MLP neurons of a small language model. Each row is named by its layer, matrix (gate and up: input weights) and neuron, and shows model dimensions 0-127. Each number is 128 + 24 x the weight over its row's rms, rounded and kept within 0 to 255. Numbers have three digits each. A neuron's up and down rows have the sign that makes its largest values positive.
A block is one neuron, or neurons of one layer that tend to fire together. After each block is what it responds to, as a language model described it from the Wikipedia text at the highest values.

L6.gate93:137085122112124146140126102116118135134096164085146114110094137115144139100116139130131178125138124096111112106137167146162110126130119112166070126118133132135112112055134085097151127137154124099095155106155114092085107173138163111118177100135139127158129114159105114091118091165147137149151149124091120180084102128146123112166095133130145165140177142091147100115128131139132114156118
L6.up93:121126157153130137135134113124111125158115144104135113092137121096121158138129156166152126108089124151103118138147124157150134133147114150129140125137147091102134124134140170134169144133059122140160174086134172113163137113148133109124138096124150148092117095117135083130125137128162086150132122148108124152104113119173141122127149136115082099115154117117160148104128115122173056156145
L6.gate99:139113120131134125146088115124102096137097124104096154122080159140116189089129133106142117087147132121094099101124108120157146159163128136144118134140156135121135091078130086089111087111096151116190128164112129166156127158139136153126084111151155119165126155166091138111107104147156118124164155164114100110106088142148112110118125138134126136141142155156125147154153129155083105101121
L6.up99:128141154132116146156112131108155117134168122108097104078128126146138175126098159139148166152098127116161122103125153109165138139127098121148127100161130119146151108129110133096134105134133125090143094123145129182119135124166125099114149141152194101127115126119122129089092131155141128159162126147132108158126110137122109138113126098150134143161174097136103151095071091120119087134124
L6.gate225:115105111106120189177093170136123100171144119115112119061079126153079093129146147148115167131139138137114126133161130138122117118102136141111122126136127137154137164121134126076120116147120178145086121100143115133151166091184172156135097096152101131085149122113143164159095132104134113103140126185140146141100146101108132102117173124116107134128122115104137083114148126140107143098121
L6.up225:116130130136126116160110148120131140164083110096114164099104148125143118105118164163178120108111099163123124113124118163134115066112102136147127129134076131183150147145153072069114121125133128082106142125146137150111134106118168142116155121134127149147131110118167115193110092098108087130144152173139123147095114133119143135133135095120129135163115109117146136125185115099119100102132
L6.gate304:095156129124100126169125176183103106154108167108111156117148118109096163116087149120106106097124119097139087107143096102141163126122100139153136138107109128104135127152154097185115124104069120161138125167123145142121137125150153106101146073141142127098113134142115101080151132156143111126183144112119125143090145119134106099168155092113092112118126147111084102133133104115119174128127
L6.up304:095084084118082138126085158135087105123131095127136121104093147121124150130100152150099136144154158151095118163120127121173116122144139106106107139139116120175144152083152120168101134152139144127127138109116094157171102180147116117116098118152159149097128079083143105166115105129141137148150088121121115120135118129122145137157094139184104113100108130129166134115086149154102115114104
L6.gate307:097151086138157113161134088152129108135123115125082133115111159109129137128106178115114131094141131165117132116078096126134123156087140129182109062153134147100142156109110102105158111089122094153133147104143114126128148128151086137112117139146129151172139116132154115129115089108138149162120151125109099072073159098138139075114147153143145113111126154093129065149199123088095139085154
L6.up307:094147161141109133128117109102108100092175119116119118094132122126166144112119145139115167135135140115156170129114148142155120102142139106122140128097151135160168110119087143098133084108122102075121154130102106136127141127128121124123106152186151146134132100135082131123132108145128075140148113108102045115142121129165120107106115142160144104100143136143100148119096146147110145108148
L6.gate348:139144116142124121090181147116147147089155154095084132149108133147123154143126133126110124091090110101124176085139150143114103107122169104138106121110126123122098169097117121114127147142110120103094115113137126127134131159095145104115135126141162146173131151149136117179107106135120097126173143155125112101135186125134128092137125105144098100145189085117144124164168153142103129134135
L6.up348:102117101122147163152124112119090138111128108117159146111122164107142132137115120147137156080142135113132127107140152130116112119100173126140151117084129165115163130101135104120149129106070145130136138121142134153131112189140106089165116102151193116129102141132158144132160151166145112121131108132077153200125129121145117133131135142172150066153128105143130125148153109146094144156093
L6.gate412:100124131145176130121119111111136127124180134116135115086121150139128150106139098097128152169109123119067165137127087086158102111099184126157125103163151123152157155136106101106157096077114093135147128154148113153142112093137125090159128079141097151133126142143097118102101135151112132139136113098115142129129145151141113154113150111157090036171163131125118138131129132143118091088140
L6.up412:079140134139084142111158126179122119055127147115098103112163110137123155136144143178112135147145134139111131120114147124141119093114105119143120111135125139139082130140107139132153126080132126107107116076127126138135090186121108099153100120123130140125119140143109127139147130129122108136128141123113110140138123130074089108116134109125129115159141075171084092146141130136113119154120
L6.gate644:067133155155125140128128114091146158128134117141131105113114133158115146135126143142119132107143092144097157125126145168156136072128132171119138108111123169105152115119139129121147133078114135099142151150143080148123124144178166145176112109126119172115165111121118132147146117159142090119110111123115104101107117155131111120088151140137139082142152108087123098106160148170143109103143
L6.up644:126097139169147137141134175075107128118188136128149153118149122103086126114124110168134083138166114145102143155108153119144167109134141117105093165106141143127141094151143083150096110138101145171149119115121094163133130154193149136117122116139142138101145131116081185126162147162138146097122148174120147064100154144160110114169111095120169108134165133129115119121135163132136075102130
Description: Biography dates and name-pieces. Birth years inside parenthetical life dates in opening lines of biographies (20 July 1930 –), plus mid-word pieces of foreign proper names (Tegula hotessieriana, Idlib, Frisian).

L4.gate150:102132108134141137119111172134077152134134142138124132172130136110079097114135101142132169138126119129079124170150145142130136127140155155136136100146109133131098125132111085143092118143177087172127133151132115104109107117153190140117151141123131091092128143132133103151138151151159155121136104134088090102102109141097104122118145106107102132111100172159096125121120116136111160181119
L4.up150:141104167123109126139183095121137108154124129118096126118131147147105100141129118145115142135148115144101102130126128106126130135161133133136110143169098129137109107132133150131096140130159100107117126144146150089129136119140146130139139129119088099087118135137153095152123130111135104098117101104143152067121131141092083080110107145169141108088096131171115143105104137129135141143089
L4.gate287:150174108122119130098106102094085096119125135138078138164125141114150110114147109117136140150140092117125126093127143111174121120169130192153117130127196115143139151103097138147118143129127106125101128119105100076145169094113152156106150143113104084121119124139177130074147133144119114142124119180151131064073143116109191122120083111097119131129133142139131104142115131149129145145178
L4.up287:100130122128091119117133125123103115145171169137092141175101119123122102117101123104127165102123150148097087123157152102152123124152109197123116117181139103132134146115113097125144163106102114101182143118097093107143087168108144125117157143105133157138082122128114137115130064105188179132123083166154138119120150087143132143159139171162150134124139130165123138099113156138146144128138
L4.gate330:089118134131122097141109102132126082171126166141113133148162136155109149140146101146138162160141134139150154156133131157170123088070103129096124161098166115183106112101123124133149142146130103132123123116138135144171123099114156117135173104151092132121136128131112119126127130143139124141126118165174185090142137146106168134108176126136144152133104173096110095142138169172153158161128
L4.up330:128109155137132126095138095125104127090119095139125116123157097106154127115105127147142117111167128117145140127165119122061120125118132133126106135152160132133138163109103095097052142139107089113140077131090115112099121101132124125133150205115147099097093136113094107115118113137136063152143114176126123112125140120129130140130070112140117148140192122160093165103111111107159107161116
L4.gate383:097138140144157122126114098126119108137134141089075104063076136133086097122161132099175143126151126152114135099116163162138114127148134143162106143162108141147148139139144121094131079125145162119123104122122156074160162116127101108110149154143154146118117132101076132136111151104108109157148123124144103111125135104114122086128156126119101090125082101138119063152139115154098184132141
L4.up383:158112148108138118112124062101130078115134109148125116067075200131122126130148113111135134134121141113154120101191118098146122119133121131097129173158118121156138153146120167137127131138172136121130097148118156113186133122114128107140171124120129156110115114202093141117125152075105113107120097106159118132144158134137094094128113168142106117129093122138164112141136104150141167164146
L4.gate447:123110121119119103134138151143111131102140164124071138111140117136125136116117122168137132164154114185087136073134151141155132130111134083143083132165126118153159119117108106143132120093196170132143112149130180095122186076139146128082126151116103138144128098129148120089115161167135137109161115112139090112100149134102099098129155141132125124189150110084128122126137082142141128129143
L4.up447:128125121141095130146114157081115118121169176151064131168127146144123126122120119124134120127137125149107106125131115133152097134122163117112107128179109153126148110177105114099109094102175153135156079128145136112137131110119156114090138145132104128175117136121161147125105196140112174091124104123153089144112156167117141108102144138112130127141114043113130119097143119151116169157085
L4.gate481:140112104143147102148174123123144166127119150102115131109110164165132103138120091112136097150101089141098116070156133129141174078167088125144117143192084092117136142119150096108113116146084103108126128183084122142129132144124151111093147108139115137139136099128109117163126134165155118155169164120189162114107090119153141119126182120126111108121101133138116154141109125142129157128108
L4.up481:104122115126137134127077130069130130101168123108087118125134107114126142130164123130124134106100127132100114087124155120139098142128148142145110140088129091156130115113142131132152120084131154121176063095116167084146123120120109181160128138140134136155098137119127142155166112159131169139086144154154100155139115139129111143164126150143115131108109083103095142109124138149152101057116
L4.gate622:111140151181112115123156078123100149149155116116119113151123138093132123103130176165112160117143145162102110105162160137184144130126147118125123101151089104100109134145145120144135105102134112115137104139119148070126178121063117141065090145115111156120144102139136149094125109155145136132127130082140149088151166097106104162131163131132128134167136141096133127141132110141140072115140
L4.up622:178144122163114098119110077140124104144116129141099113114123143126135151141139123115092126130146161126150100072145144118175134146158147121116146102124142180082092118137121150125094107110164100141139081121092139083163131134088130134090136140111163119164110109164158087130165155121138126097153103089135176132132168082120156155136137124118111118159124114121130114144117121153140104145132
L4.gate641:139074123147113144157134093114120095114059162159103106128125167148106115124130123126153132131121122146106117105157112154152124167144133146149105139183142148148157178132136143127129135131115143162081137162112125065140169114132105139146120161167129152126105106141120176187108133133147137125152105091138135168152114143118127137115137154102140140088097069145141112100204155147144145153154
L4.up641:146142134109099105155114113115145132126107165141114159104135128125164150096167157117180116131110103143095115109134127130119144124129131115115119146179102134160154136164130137139163150176110124124132126145097126060113113140129115116183131099138104156149113146130104169132137106095171138113136190112105156106158093163102126123089115155078147119104103121155135143127134116096173104121110
Description: Word-initial capital after newline. Single capital-letter first pieces of words that open a new line, paragraph or section heading in Wikipedia, e.g. T in Temple, ==P in Players.

L3.gate543:143142137154146185100117170106084141137080151115144128136157163130114121090173160135130153135141134140123148132141180131136134142133164165158157154113180105119114127113106125111144089124087176154113081160130102100094142126150128141100088123166128124103125139120143095143109124169134097147166145143159120146111111109131132108090129107103122169127086108147142116078130083138144106091120
L3.up543:185134096132116127116113154125122107147122103131162105149099129116132110137109123138095150131166168111145128154120125112121135169079097148084119138156176121153140165132097183100109137131113140120090137097183147186110133114161133121147128126151179137082145124140122147148096125121114110112110135158089108152151151096179119124146142136165134133133120123113191137110121126175118128130158
Description: Date completion after month. The token finishing a date right after a month name, usually a year or day number, as in July 20, 1928, 8 March 2023, and April 13 | in tables.

L6.gate29:150084124168159154133151109159093129175162157123096080167132126117114153128118153135132166147168090125110161147131152159122103098093135121151083144145096094089163120103084126126123164103109113128112132134160104132146126097141155121163136131168170152103157125159115124127073119138141129152155100104170129135123119099113133115138157099159114119124167143131095137172148112129124133089143
L6.up29:137115157123142141129092112134119149121079102166135118158117148093133161153126095138119126108104119091174129100106133160132170111106162135116115140126125167100163130123113128162139156133100118109100129113144130141126107146116124130123183135119133114134112143159109125136115145119160112124127099099106127146130164126146119171164128126110139147107146130196133155154138125123087099117088
L6.gate50:122107161120162156110141144123129154110115106085129100092144204095144115110137123136128163120142131149139131120173113133141144093125153102140105110115124120114128129122120119114164123118126115106125140124091109144115164108178173056139150143167126114132143116159092102132133121153116152167181148110132126128113138150167131124082125135118124148113131150131111137121165152127180103110094
L6.up50:144065102124116164131127102147121104108120093127119096094146127123135166121113123098111138112145121143080181161147152143133119145099144129120097141137153143158137100104126137101124188101150148148104128091165148156108112093114156133097134151105134135139137150128151137170101145112202147119107138161166123176121154127141126139123114105121150134148162148148165089104136174102128101139107
L6.gate143:164108106135133147143146149105106161116114086127107078147106130107125129139114141135110114147154125106147148087119135119138151148131145125137090168118100112085093087141161110148125143131113132107105104128118141104094158099100142122137123129165140129153092132179152119145132101103154136140134144124092126124141110100136150075149167122176081177167125118133104134152132145148074136108162
L6.up143:138117128128111141144147116104103140115133130174153107097126083116108150152102119147147130114123102114160149121125099149125114137105136114175117150138112107103097157119152143122164133116098128096122127112125143111126104115130184088178101136163153118136100111152077207137118111129123153137168147111122093134094158162147121139111113146152090132128169081134127145159116150160097121111091
L6.gate166:107051102122138151143150136125138143115094143139139122135120146144123166133139120137115127134139110146118131141127118129146105116150195142138121097101158134122159122145129105139142151146078120098109149102121166124095134141135164069105111144146170167121125086128139131109131124168146113151153165171143105156104108132178121107176146135127111164162161109159159100157111081145170139156099
L6.up166:158145103091121119158136150141075115100094143128128115142105159081145135140094099161151173136106135148167132149133140104110155121128134145148125106100099139142154136108151113150145152096123115105128151057168149121154087126156121092196126139118185144116130143110140160121166153143125126130143111103149132148142097145183137150133088128130103115155150142173137121123115109172099125152109
L6.gate273:141090130124119100116140138105098124100133160107144102168120103097166139099108148117099155097119138129113136126110092180112171085121160106122093104165092126137099086126163133103170111154146142100093112103107130123135165147128162170135118138131127166181125132118115109115106091139133150143140147088115109126114157143128172137132063143144151114141106144131161096121161101120107134130105
L6.up273:127092117153131097131139144151126124163124125182171115115114119134156148112115146140100149149099125140163158139120159119152110136091143144142131101109118162071143136161161138164136109148134106128135182145110136128096127159145124117138161159123137140115069112134120129082110133121182150144144107134175135165142141102162121146121111156151124114131127127100149132117102111128137174156125
L6.gate372:136116108101108142107144113128143122149138124154122124117112121118104129080152141154116109143128154117168154114105107118137127125090127140138127093105113133169174113095133175106098066113139125124099123122154132129096066177158124050143117131129141174128121142125125130161121109141091151135128119110146114120176090103145162144170136121151082108119121110158158100118092140127108130118147
L6.up372:124096114124114162108179157132135138125108110120105114134082096141121123140100081109156131100112108139137117099160106151163154161113171162146144120153139123114166131107095127148116134081110162138132131114114115126156145118150159079136147156099114150156134111126071160143102161126098123119133123139134105127068097123167147122125127136161119113129134117161128115126151122123152090144123
L6.gate388:114105098151141119119121133129112168144119137135132128118096137132103175114159093115080156142119124139139174140127116154155122103132141133135167098054121131132111167119128178148100082146102123130136098134068131104115145175112132122135078099125159089108128105095160137106129142129125106147155125124134155135103120137111112149154095129142127096143149084116174140152157122155154128117117
L6.up388:132121112120132120153126145137129113140146138131130098083112116069130147130052124111126107117139152103096115123150080142144108131095131110135126115110138135121145166109120073104100134119126094102088148139143138200113108122136151133132111159125160149123120108136139136115106133107113117119135182094092112135099145147166157096143144153117128134114159125164188105131166160121119134149123
L6.gate569:133138083150113142125178123095085174129129069133129074118111107118105116135143137129127126171115126138152126053154102122123145114084136112141111106118159144077133111096150141128111109093126143136116136126140130113145072137132126114111149131151125097168145141128120223105128117176110152110112141115131115116132141152152109133148150132146127162127114114144106116162087130111103165074130
L6.up569:096111131160186135146120134128115165132138127079188124120100135110115140124107115140114122152114127084160139077111130131095133123091171141127114134122090137147159122112131132165101132138139121125123138134095119124147152171124119118140141141142149136135132117180144156192108101166168100139103116141087114163140145164146118149129136122117097118108108144131170093143126155151073177116113
Description: Mid-word proper-name pieces. Inner word-pieces of rare, often foreign proper names split into several tokens, such as Ro-ch-dale, Mag-rit-te, Sal-ak-ati.

L4.gate123:089130127124170130159111130147100145130095109144135075121146135156074115125155127151107122055162124094143125106135120105121160138130130122097106102139132130126150127157109105118101108097138093125148128152115128106149148136128088117154154147147141088106091131134157087131137134172133104125158104108151154092126112120148130154120147107119098133111104135122150156122135168120103088138143
L4.up123:078126121125113141162102153099092068159135141105074142081155161141093128121100106136134132138116081151130124106168111125152157159154150118150164114148139130103146131132090145112136121151112119182158125115173138138133097124155130141112135164128120103100117147148100107145126163108104094121143113107127174105136144149138132150145144161105189138164118113120125084125182122156124119116171
L4.gate141:116097137091130134113126145087085138088151137116122120116108178152149124078181124135174156112141163089125148068141109115089138124143178149151094118144132135151133118143116117122111133102097116101139075112126117167101156133137159141124113120124111111129106131088134127123087104172140124114203135181157133145117121118130108134098102157133126142134171171148163122115176090187111138133160
L4.up141:133119111092121142139110131124085121155126110104133126106106135147082152146153115150122162141123128101181112129171113132150127142150141178171153153159148182132102192082131093150131119101122121177113143119147139144113146133143090126097143111137152090114121062106124113120153131129140121131133125130118077161147090077146099135112123112151116144153153153137157112123120138119142117095140
L4.gate143:128135140101093118141104140104129080168134133114178132155146147143106117128153144122145109135123143115136137080144145107207205148121143160117116129135093129151111128126115140089144115154147129133132098089071067130124146127160152151141167134143121078109123151120124125113138121142103088124167136145160138131125169130126131157083129104141116128181116192142145110113145080163109118095135
L4.up143:082115135135136148149093142130090112124099148156124107092111126126102115162120118124100151103185142108113149134089140132117116145157133133132117116110137128146084113089103109125119100091121147117169130090115126122079139115158127179127150154152153118101122109125120146159127137114113137148185141156101166169118118160098146129168114121125152130133101159117141152080175104156103158091137
L4.gate187:110179079134112150136095110133110117145126133073148140160113128104148111085134123136090111106136089158115076143113133085181125072134120105121112155127099138177156107129104106112120112124144132106132140107083132136062130118159130124126142125157130080141155130116129058093100101126114139141154108119128103106097123150099151119101134085082093164110102168163108115125141109115102136153130
L4.up187:165146134123152191116130171126125112108175105115078151157153110142126126103151124103128152164132076123144102136134117117136118106153130113129128158097104086144124114181142110092157145087116150128157127123125103114111127123136109136181149127103132131090131117111124104110128118120115146118175122134135148093166156090106155140120144127120131154064150155126139149135137089088088148141151
L4.gate369:090152157145123145122082119123118101136144105088138177150122125127108125117124148143185116140169164142150159155126159134138115150148125121153152134124140144168128156125103108102114109135142148157082110109121119122099152128166108129142101085151157119142118130113114135153127125156133091125171150133083111157093126118113134161123120113105109111136117064178158107112145089114138133112134
L4.up369:159123076110099134125080114133040092129087118138099112109130150125074118106129146147092121123174108119064127128124140110099137136132163139135105127136136127174123131113140127108132158129091138101126159114131130147110130145121150085104082131145137138143114088142129077129107093107143089126143153135180117092131124136145124129101120112140093130150093178125164141143117118143147124130126
L4.gate375:132117122122130122128104133139129137135087146106145112158160112108099138113094124139149066145123121152098164143153179117171128089147128146147102110120129115137184113119112125057112127148129114083120171132110122110162143119145119103122123121134115137101138120117119146145125090131101135130150118166118153140130128144152086152110156093116156166201132077097103120128153134150111146114136
L4.up375:133148112126157130163117125117094069107154136144121154106120153100152107082112131180108159161128097131142119117116100121161116140153129134171128162161140151147094091162120155115098133151138162155125076104124122118142135141163111124173068116127145129113132136114132106131132133117159085121137116111125144105119128181119130136105141138090122140112152106129194100124149097139092126131142
L4.gate451:113112087147121134144156132147114125136106116125148128139144168137127103115139152149087142112102085109108171130174170119147076125180135125095118158113114103132141130124144111101127089116093116145137143060129087156113156103136167116106110140140112117145105094103098123117156112132118127141140123110126111107119092121132133119122149108090124124147144149131145115084147076167179128107134
L4.up451:079104129124074140136098132126112117174077140130131138120097131131115111134106147134119145116119095099119130095135140093124167104116093101143137144158144122125154137141105068136165178104088112142146136138124128077102138141074128068106124074140126130137110099119128161093105153145064116137145134129152146167132109146155119119124125123126081135150121115133107075095152096125160100114093
L4.gate673:119149117134107120144137155136087113139128119135115119129189109135114133110160149144117148099137113116138098094165177132151106134149130105132104141113155108128145106128122152097151118109081105151098137179106146145128148100174139127123132074139117091102140131111112117144118103110129123128164120123123140120106141126108098131125134148129108147145085087107126146079166095158148144123182
L4.up673:119118135126106155113097123132117099106125116107161132156125129155143100121144135154158140126129151141132134160121130116151138129139104155125163103152081172174120155144101134130127108098165137175145107116147088137134116137153144104146055120111142121118125139112126139132166093122151110119131117131114084113138110139052175116132087141091113136128159158135117090148150093137115100139101
Description: Year in full dates. Year numbers completing a written date right after a month name or day, as in 14 April 1917, July 20, 1928, or in table cells.

L3.gate471:068117139152151120155145131170113151136130145092148078138153127114148136101121116116128102170116151126149142116094104131167136127125071134130141079120150126143150100123105121154119108097146150129133142137104121124102162168119131114059141153114115162159123114176149082136126065141118113140178130106116110096104148130124179131129130123094116157101152131139092127132127110094131104121126
L3.up471:087147163104141109189117111112113146148129088132145144113138100168143132140121109094148125112133132121131176173157137165082093120121147111131155170156135102123165113097131114174129135158120146141113094148116098097114139110096142165153132137117148171108083147123142136114101115134128096166130107114127121136103119121098126110113137139145166139145102122089121122125166110094121156131155
Description: Name-start pieces. First word piece of a proper name, usually a capitalized fragment starting a sentence subject after a comma or preposition, such as Mir(amax), Bo(leyn), Z(andokan).

L4.gate219:123067142141131130138156109135098122151138186116134142158160140105145131074111106125128147145104120144087164083158162151116149139127125114104080101146133097134143121128141148141147148143108176136135140128104110126134149125130137121146142114159158126139142090194174110136126133154127140165170142126188128122103128141146154130134104114147079112159120117164087127149124113143105144140110
L4.up219:102070142127118180118158151151104108158112157123138139139124113100110163111128149149166132111089156157110144087130130120072146134115136112102119143152130143099120101104133120121131184128081085147125109143107114129093166139108165090149134145147167124164135121147121177091132122135144131139153078105170138151118143138154141120136148116115145138150140092145129112140161112144089109115127
L4.gate315:121117129128148156138142146135120151101113140135127129128073159118156151107117137150140110114123104128109149136160141137141070120090123124134136099147155122097173111068147130135128111145120111086145106132142139127130123136109122137071096116158135113126111138118107107160122105133145119169143119144125087127110105139124151113144113128103097167121089168145114133136120130145119149107105
L4.up315:172126152095152121138149115093128105130090110123098119138129128110126131104142125123158147131097124127116123103162125108154091110064139148136167107118153121125124137093145119116132106131085110104109074131191106092153102109104119085120096104119119125143111163096129154139087119133154120136129132153144100112162098131087132144107103139118105102140133096109158145141131085135113105134110
L4.gate427:131111148112145106154128152143114151132138125136117141140113121107125129134131076107134164139119097160078176125154122103122108090153122109120149110122084132140128152129110124112096112149076114111110132134133151135114132141144104112145144147148157152189130118150141140134101099140155112143139112105145141094147085139109134142129123148100133172140186136076150131207160096102117119117163
L4.up427:133114141095155138140101128144152125092133152132096086134123139118135125147113125151135147162083138118132118180118085139152083104161097129096204119149127111098133133113119082130145131178112087080164091150159121052144107131137152139098129075118140143134134180134135126120125154123132100110125128129131082110115099118096143106126095077127127110120122138143103119162097088116084121140107
L4.gate477:123103136098100162113136168127088128087110155087105124140113124118097123131110126090151146154137139087137147090123137127158126111126109123218162130110150163116136156109142079123135117117116139087155124110127132111128119099145147155082125125137103137150138107161146155105129103142119161146131110150084154181106152139133114134135117119092125134131136148124115113144089119138133111135154
L4.up477:137153106152139146111120156129123144109094103169133110157143128120114138101118133161101125133150091104122131102138118146143134115150149149140159125069136113122179113095187165163128087133085107110150102088121112095143124082144137106089115128156122102121103109110121146097157137117142134134111122187101101119122091111130128114153159105130148147138146107139125103156179119118099110078152
L4.gate478:150123101169156132130129138146140161117178130162088163166087123172112139116085099139129157136141117116104167148144154148148131118109148125158118118090118099119150087136153144148122114115133097127156073148133079092130103168154136151100108115161119140167138088179121129133142094135102118141117153096110148118115099109103119128151111104071132115175139148096124107103097108124100112114157
L4.up478:134087150110105119157127117147099151114118138140109147101081090121116118115113144126097131127150137102102138078126103155125124090137121107153115171141175144123166101117121142123159148121118123110162132134115109113140134110117129122090103135113182133129099086120115119144131168144162116130132135102116157165157129134145137131121120109139125131162177124143162103150109111137098114129112
L4.gate511:119124139124137121117136103127115113118127113125103160187095120114115124097171112090198065127123105151068165134106091123150136086150101167131128098160170082139172143070127131090133125109116120076153119114141130127103098139099134106124124117140157151143127111137138110145130109130136134155159130147154134106113123156162163131138118086164135106160115130173126073115152136124105106100106
L4.up511:128131120114112116116118127129103103110104130142137114143145118110154120133094130139138119097146170153095145127124140146096149085084123122163120131152124089151131176163165092120105134128114120088128166157153120156142118133107133104137121141114142154107114128110131123147151136121172119122148104104101143104086107144089161121113106132123124131101149113130120131136106114135141083126089
L4.gate520:096106115142120105156127133151118110146104127114108081095125147123108146122113178108153099154134133140138155118146115122149080148137140114138102143147159081124151126056138087121116086112127119104125119117132121088145105077162148133134164073158144116139136142115119130084145115144119090143169155113141103141126125088126110137122122151144116128158145149155117125146148095180074163133152
L4.up520:119172126113145117111117107119154073137128097134131142161138185113124145097112159146139137167148123138138118129192087103110117115076168127094160093148208127127122130132151118160081121159086153138121097153110112115153115154115056112137137120139092105144149161112121118130143137144139131127105149159123117065149088126125131108102100103100121108130129132148112119155129133096140083125107
L4.gate526:132132111132128157144107133142114148150148117128109131121084128111110149057126131122121116146064098113117133120130162175158119156097127158125135071132129118128143154115157120131129101121110156114128151124148096102126128100165134135120151158165138149133131103114133127126116136150150133160121135077103117142162137136127184167125086121097099137133156162177140116178160114134104142146125
L4.up526:123062124138166132157159152134128110101159129112112119115107103094118076120091136145118120152112083143124141137161147130143098128079122181145130095153132109113157131146127137121129125114120129091156138139146086099142130107132130120106097145152121132119157134113120151106073118181133152158169107097122128135123121147147147121161160156104103105117149163144116099134148106123111190132127
Description: Mid-word pieces of names. Leading or middle word pieces of foreign proper names, often in tables and lists, such as Georg-i-ou, Portale-g-re, Fer-ré, with occasional table pipes.

L3.gate20:113130134137151116111122116082128129119134100147059137107172141180131093135127102128123116116145135114075098107135134135131100138119098151138109126162150172108156104160162153107120122157148120129118147140117155112146137050118113142114164057108102135123165099146123149117142167131179080089118144149154138120091150126120114113111155133128116126116120110113174153122134148132120177155143
L3.up20:160132152128142112129132093054151134112126129119123158118095125135145122132121109136124102158111158136091143102124146171134148130146149163120101139116170118130134135082123133111123148161129148138100112123114133156162144091117116144077140148119110152149169096132135133140104150136126125115115133087160106142126160133125128119129151147184131103122138075119136122165106112146136152115116
Description: Segment-initial first token. The first token or letter piece right after a line break, table pipe, bracket or opening quote, e.g. J in Jordie, D in Doodle, 19 in [1957].